config.yaml
head_dim: 64
norm_place: "pre"
init_std_qkv: 0.0226
init_std_down: 0.0226
decay_fraction: 1.0
MLP neurons of a small language model. Each row is named by its layer, matrix (gate and up: input weights; down: output weights) and neuron, and shows model dimensions 128-223. Each number is 200 + 30 x the weight over its row's rms, rounded and kept within 0 to 999. A neuron's up and down rows have the sign that makes its largest values positive.
After each neuron's rows, "raises" lists the tokens whose logits its output raises most directly, leaving later layers aside.

L6.gate1285,202,189,163,143,235,192,183,209,194,216,169,239,199,146,198,208,202,181,169,238,195,188,241,217,185,189,220,231,177,202,159,205,188,136,167,186,216,178,200,219,191,217,171,242,134,212,207,194,180,214,164,254,173,189,235,156,203,228,211,203,208,225,212,165,238,216,227,234,125,225,223,200,219,174,184,182,235,262,180,267,231,162,207,168,194,174,167,152,202,202,229,214,154,238,198,202
L6.up1285,172,204,171,199,209,170,207,213,187,181,177,244,186,151,223,169,207,205,176,232,212,212,245,207,188,229,183,237,154,245,218,195,177,184,234,209,180,163,218,226,213,188,185,167,176,124,200,193,196,241,142,189,189,194,188,227,158,228,171,212,207,203,222,192,224,154,236,288,174,242,233,222,220,262,181,199,192,229,237,243,168,138,158,186,188,169,242,150,164,210,202,193,232,194,176,160
L6.down1285,222,204,231,218,203,202,166,187,165,182,168,172,198,221,197,227,177,189,172,146,181,160,247,216,186,197,200,206,217,184,198,192,137,211,221,221,223,248,185,198,224,170,193,170,172,128,229,195,198,250,183,190,213,196,150,164,212,249,144,208,185,242,202,192,225,157,152,194,155,199,180,250,229,182,187,194,158,200,193,171,149,173,180,197,184,265,201,182,196,190,222,197,199,266,206,210
raises: "-17", "–19", "–17", "–2022", "-11"

L8.gate161,178,216,203,175,204,223,170,217,149,204,156,187,190,181,175,215,190,182,219,185,170,229,216,173,197,188,244,129,172,194,224,172,161,221,171,209,226,220,219,250,198,199,188,236,217,195,224,160,161,227,232,217,169,155,187,181,199,186,201,218,185,201,175,151,191,166,178,176,188,180,146,155,204,142,171,206,221,237,177,273,217,180,149,206,182,261,191,241,165,169,232,166,182,214,169,193
L8.up161,215,173,205,201,264,187,230,185,246,236,197,213,223,246,221,194,172,207,239,205,263,158,191,210,282,176,222,189,225,141,210,165,174,191,198,218,247,213,201,125,201,182,209,202,221,222,162,144,213,230,233,187,182,216,210,167,182,171,166,269,206,179,140,274,198,174,245,203,175,202,197,167,206,194,171,180,233,212,203,186,139,197,208,231,181,237,188,189,255,187,219,213,197,170,211,221
L8.down161,194,204,209,229,180,251,232,171,220,183,208,216,224,217,189,182,167,185,232,227,206,269,234,199,222,170,185,204,218,213,217,201,172,234,237,171,167,183,186,141,228,137,203,194,227,176,178,136,188,250,157,217,205,232,188,155,158,199,238,235,198,149,178,209,245,151,209,228,208,199,194,266,155,186,175,167,205,207,240,235,172,232,161,224,204,239,226,248,235,187,203,143,158,213,160,214
raises: "rid", "ram", "ard", "rit", "ary"

L6.gate1237,223,233,223,142,177,147,240,178,191,228,217,229,174,144,167,158,184,203,150,188,228,183,213,251,186,218,159,239,194,146,226,180,230,117,212,255,202,223,232,209,214,151,201,236,232,234,196,227,232,243,224,181,234,224,169,224,153,184,247,216,204,222,207,216,180,268,168,183,235,196,164,203,207,184,182,195,167,181,199,185,207,175,167,187,194,191,194,225,225,184,211,185,171,205,191,177
L6.up1237,192,231,200,226,224,200,218,205,149,252,235,233,182,162,203,204,236,214,170,180,220,197,210,211,192,177,222,223,196,264,187,194,191,164,211,236,170,143,235,203,170,153,190,201,200,222,262,181,239,198,244,180,192,197,191,253,137,172,183,143,190,230,257,187,174,149,194,160,188,254,172,190,182,219,178,193,204,147,143,195,208,192,210,223,194,186,193,216,255,193,241,139,215,201,227,196
L6.down1237,178,208,177,222,205,173,187,164,198,217,205,195,175,181,127,224,164,216,143,256,209,202,215,171,160,239,169,217,186,168,186,214,190,112,184,200,248,278,144,250,222,220,222,199,211,208,201,200,231,185,209,232,227,182,162,227,182,192,248,194,187,241,223,229,142,188,179,256,189,255,207,177,162,162,171,194,207,233,176,166,185,277,206,178,218,178,206,183,203,172,194,145,181,228,201,247
raises: "id", "gue", "ide", "z", "cious"

L8.gate1925,197,235,251,177,127,163,255,220,199,207,182,186,218,180,182,217,203,161,175,259,131,189,143,163,183,231,234,198,164,179,171,208,185,226,214,148,211,164,196,271,157,206,197,200,184,208,160,173,234,212,185,206,187,183,164,153,223,210,149,199,217,201,212,229,161,195,191,205,211,148,175,185,207,165,209,235,219,198,202,242,247,240,194,152,266,189,167,181,190,203,228,250,247,265,151,229
L8.up1925,220,201,273,210,170,200,263,194,177,204,188,204,210,187,170,193,231,228,196,212,192,165,196,173,245,206,181,164,202,206,237,176,172,141,235,110,198,256,213,167,202,206,196,153,172,193,179,269,176,218,195,217,240,251,201,238,211,185,162,175,210,190,251,220,92,162,248,224,203,224,160,210,146,248,149,227,245,246,189,269,180,247,210,194,243,224,237,140,192,229,223,250,183,189,223,135
L8.down1925,167,213,249,154,240,194,211,210,243,224,169,282,174,222,192,273,172,196,186,177,201,196,182,203,224,188,235,179,211,190,161,185,153,172,219,191,205,189,204,228,185,208,245,157,249,185,131,215,194,184,198,212,198,164,196,198,201,189,161,164,234,149,230,198,187,201,239,212,226,125,159,164,194,231,220,171,151,188,185,234,208,233,203,165,224,153,160,157,196,234,210,226,185,190,148,189
raises: "ur", "ut", "sson", "rd", "ser"

L8.gate846,182,214,230,205,217,193,265,177,255,191,152,228,179,176,193,184,237,219,191,213,165,138,115,182,204,181,232,204,190,189,127,224,181,206,228,243,197,133,199,183,129,207,259,237,236,224,196,199,225,222,200,197,214,171,203,183,195,213,239,222,234,174,183,289,245,208,182,182,208,200,217,204,205,156,207,185,236,199,213,209,175,172,204,213,168,231,176,155,175,167,200,208,175,232,224,144
L8.up846,248,184,222,165,216,195,178,179,213,230,208,204,194,145,193,174,234,201,191,207,212,207,173,194,254,209,239,179,187,251,220,221,148,206,194,201,205,229,188,193,181,191,267,169,236,213,165,208,218,219,220,212,204,225,188,217,235,192,193,180,182,223,195,234,213,215,239,213,205,223,193,190,202,209,195,215,268,206,247,131,199,213,211,185,144,280,203,199,201,172,182,258,194,177,198,205
L8.down846,128,187,174,152,188,185,189,197,201,207,186,190,179,150,161,236,239,216,197,227,214,182,151,154,254,200,238,203,185,182,176,255,230,189,209,202,218,192,197,180,180,207,176,221,216,231,212,206,194,172,242,195,184,161,228,166,197,193,171,212,206,246,152,198,217,211,190,187,197,184,230,161,194,178,143,221,217,215,180,250,203,236,252,187,206,196,223,199,217,175,182,267,220,233,183,194
raises: " favour", " support", "ability", "field", "able"

L6.gate306,187,252,190,251,260,171,161,156,213,282,189,194,183,179,213,233,221,204,244,237,176,204,297,190,231,234,164,196,205,192,196,174,209,182,227,123,186,175,221,202,156,240,196,202,199,214,175,180,217,239,195,229,179,214,227,242,143,184,214,264,164,179,209,268,178,166,246,232,202,229,207,166,212,206,168,199,178,183,261,213,165,163,170,194,135,217,170,275,235,213,199,145,243,183,200,143
L6.up306,169,208,172,240,249,203,141,247,229,245,233,204,189,181,256,168,223,172,191,221,157,185,263,215,223,213,228,138,207,180,122,181,171,178,225,222,172,182,190,220,188,225,267,205,224,225,173,218,234,231,193,149,204,209,135,184,232,200,200,204,202,224,220,224,150,198,210,183,148,227,210,187,184,167,174,197,180,146,269,212,157,171,178,162,212,194,191,225,213,235,158,154,206,254,186,149
L6.down306,179,208,246,211,189,222,192,125,164,228,214,240,185,207,264,241,233,222,242,149,149,237,226,187,238,218,171,198,203,216,207,221,211,206,206,197,214,231,198,204,170,166,201,173,221,249,165,182,203,196,195,210,225,189,223,187,217,230,160,191,194,157,197,241,248,217,167,227,169,196,215,252,212,187,172,257,218,167,231,204,207,212,212,228,211,178,226,195,202,233,146,205,247,186,174,199
raises: "ate", "front", "rug", "ary", " bank"

L8.gate829,160,183,267,183,237,245,176,189,239,268,203,199,192,167,178,233,174,215,197,141,204,193,141,223,258,184,201,157,215,199,236,198,210,226,209,185,196,182,199,224,245,223,244,219,178,215,186,189,228,224,176,213,193,210,212,225,192,236,272,209,207,160,192,165,218,161,166,227,216,209,208,215,148,169,172,243,230,201,161,220,133,152,196,187,141,201,163,154,213,222,143,212,225,185,198,181
L8.up829,178,171,181,164,202,199,224,166,193,199,178,196,216,234,170,202,167,165,152,194,189,203,195,213,189,193,236,191,176,189,161,213,197,219,170,223,248,231,177,162,208,189,249,162,155,183,193,197,264,170,185,215,200,201,141,194,206,236,251,229,168,116,147,208,213,177,202,190,198,140,202,168,184,165,225,235,263,222,209,227,240,199,250,242,202,206,215,182,224,194,176,119,194,213,215,179
L8.down829,161,185,156,216,192,240,206,183,170,237,164,203,193,155,198,182,151,170,214,180,229,195,185,221,201,197,160,189,232,211,237,191,216,230,193,200,221,208,182,223,250,205,236,204,153,203,162,210,187,219,236,182,205,190,259,169,187,189,181,186,217,130,204,134,196,215,233,207,212,161,246,186,191,187,181,146,154,175,222,227,216,153,196,234,226,213,211,181,175,129,188,210,187,175,239,261
raises: "port", "mir", "pont", "ep", "nut"

L8.gate1200,205,233,172,151,237,200,165,157,231,174,180,264,217,182,217,213,215,178,235,201,223,211,161,127,214,202,225,193,188,255,216,177,259,259,220,121,179,179,241,201,146,163,211,249,266,190,242,192,236,214,182,179,205,190,234,244,215,202,235,169,221,207,206,248,140,199,211,191,208,163,217,206,178,150,236,202,220,214,191,189,158,169,202,247,236,156,173,195,164,168,161,201,149,202,226,200
L8.up1200,172,184,165,163,155,229,215,201,214,209,226,188,198,142,208,184,187,218,185,155,177,247,208,144,192,215,245,186,180,230,217,161,128,202,219,224,227,220,203,174,145,214,175,205,227,218,240,200,213,242,250,196,165,236,200,226,179,216,169,195,213,231,190,174,206,233,216,200,195,243,178,149,208,161,239,174,178,182,234,169,246,264,170,225,179,141,178,168,238,167,187,217,191,242,210,197
L8.down1200,231,162,213,209,198,157,223,216,155,195,243,185,199,231,236,184,216,231,167,162,213,218,188,238,198,209,219,145,180,190,246,241,210,252,222,175,226,203,161,165,208,192,184,130,202,173,136,192,216,155,198,200,150,232,186,212,198,225,260,204,212,246,187,151,223,266,180,161,208,245,124,201,221,256,170,173,231,217,160,130,241,214,205,191,199,156,204,225,210,159,170,189,182,228,175,221
raises: "ek", "ew", "eva", "ao", "han"

L8.gate1417,189,151,212,176,195,205,129,202,207,239,206,291,234,165,204,216,232,227,231,164,174,254,250,211,206,231,224,261,154,265,147,223,221,237,176,158,193,195,244,204,230,199,218,223,179,191,193,186,192,198,203,181,229,212,148,164,289,173,181,201,269,145,166,252,212,172,216,221,249,181,153,213,186,194,187,213,161,240,176,216,241,198,214,168,161,184,202,237,251,181,173,187,218,165,164,267
L8.up1417,185,193,154,205,223,212,175,214,225,224,212,224,229,221,205,218,171,167,193,194,143,218,252,208,229,198,193,220,202,229,156,242,200,184,217,237,213,223,214,184,187,168,267,230,184,241,202,202,191,244,217,174,214,207,138,237,228,159,199,201,263,226,180,238,195,158,241,204,254,256,180,154,219,263,247,188,200,248,196,164,254,186,193,152,175,201,259,231,226,205,168,177,166,148,217,252
L8.down1417,215,182,188,155,226,232,262,223,179,197,257,237,201,210,264,222,218,191,217,238,170,141,223,236,248,152,187,159,264,206,170,186,206,191,192,210,162,200,175,219,190,167,215,143,164,174,200,204,171,220,264,218,172,241,189,159,199,189,221,195,183,209,185,236,199,241,167,217,228,206,189,231,226,164,192,183,173,205,161,227,186,190,253,185,175,148,233,241,223,171,181,190,232,162,195,261
raises: "et", "om", "ette", "mal", "ario"

L8.gate1013,167,141,195,230,204,249,209,74,206,192,203,216,161,151,208,155,169,191,105,210,215,185,211,251,243,187,219,190,208,184,164,212,159,174,204,210,207,205,202,205,199,180,180,205,184,214,231,180,242,214,191,201,181,165,178,203,217,206,174,238,201,195,209,253,221,174,145,202,233,186,183,189,220,214,196,277,221,187,225,191,214,199,202,234,177,150,156,177,149,208,266,213,168,245,241,229
L8.up1013,200,215,248,234,213,226,207,171,210,174,228,220,190,214,223,266,201,177,175,196,219,173,227,207,209,149,232,197,222,173,144,255,228,225,226,146,205,223,230,216,198,235,195,187,122,192,173,204,198,158,193,205,220,170,187,233,261,210,216,226,206,250,173,183,237,179,180,243,216,232,224,190,236,207,195,231,216,175,201,197,226,238,176,195,237,214,182,217,184,159,210,193,182,256,249,210
L8.down1013,163,190,165,165,193,225,256,186,220,219,245,168,165,172,160,208,196,189,223,193,201,195,173,183,166,232,215,212,199,179,199,213,181,180,247,225,148,228,206,219,151,129,252,229,180,211,184,217,186,204,182,211,229,189,167,209,186,168,180,165,236,190,157,197,240,285,291,275,253,206,223,159,220,211,189,255,207,205,144,181,239,235,192,204,226,232,160,233,244,193,220,176,197,222,173,190
raises: "istic", "ative", "al", "ists", "ist"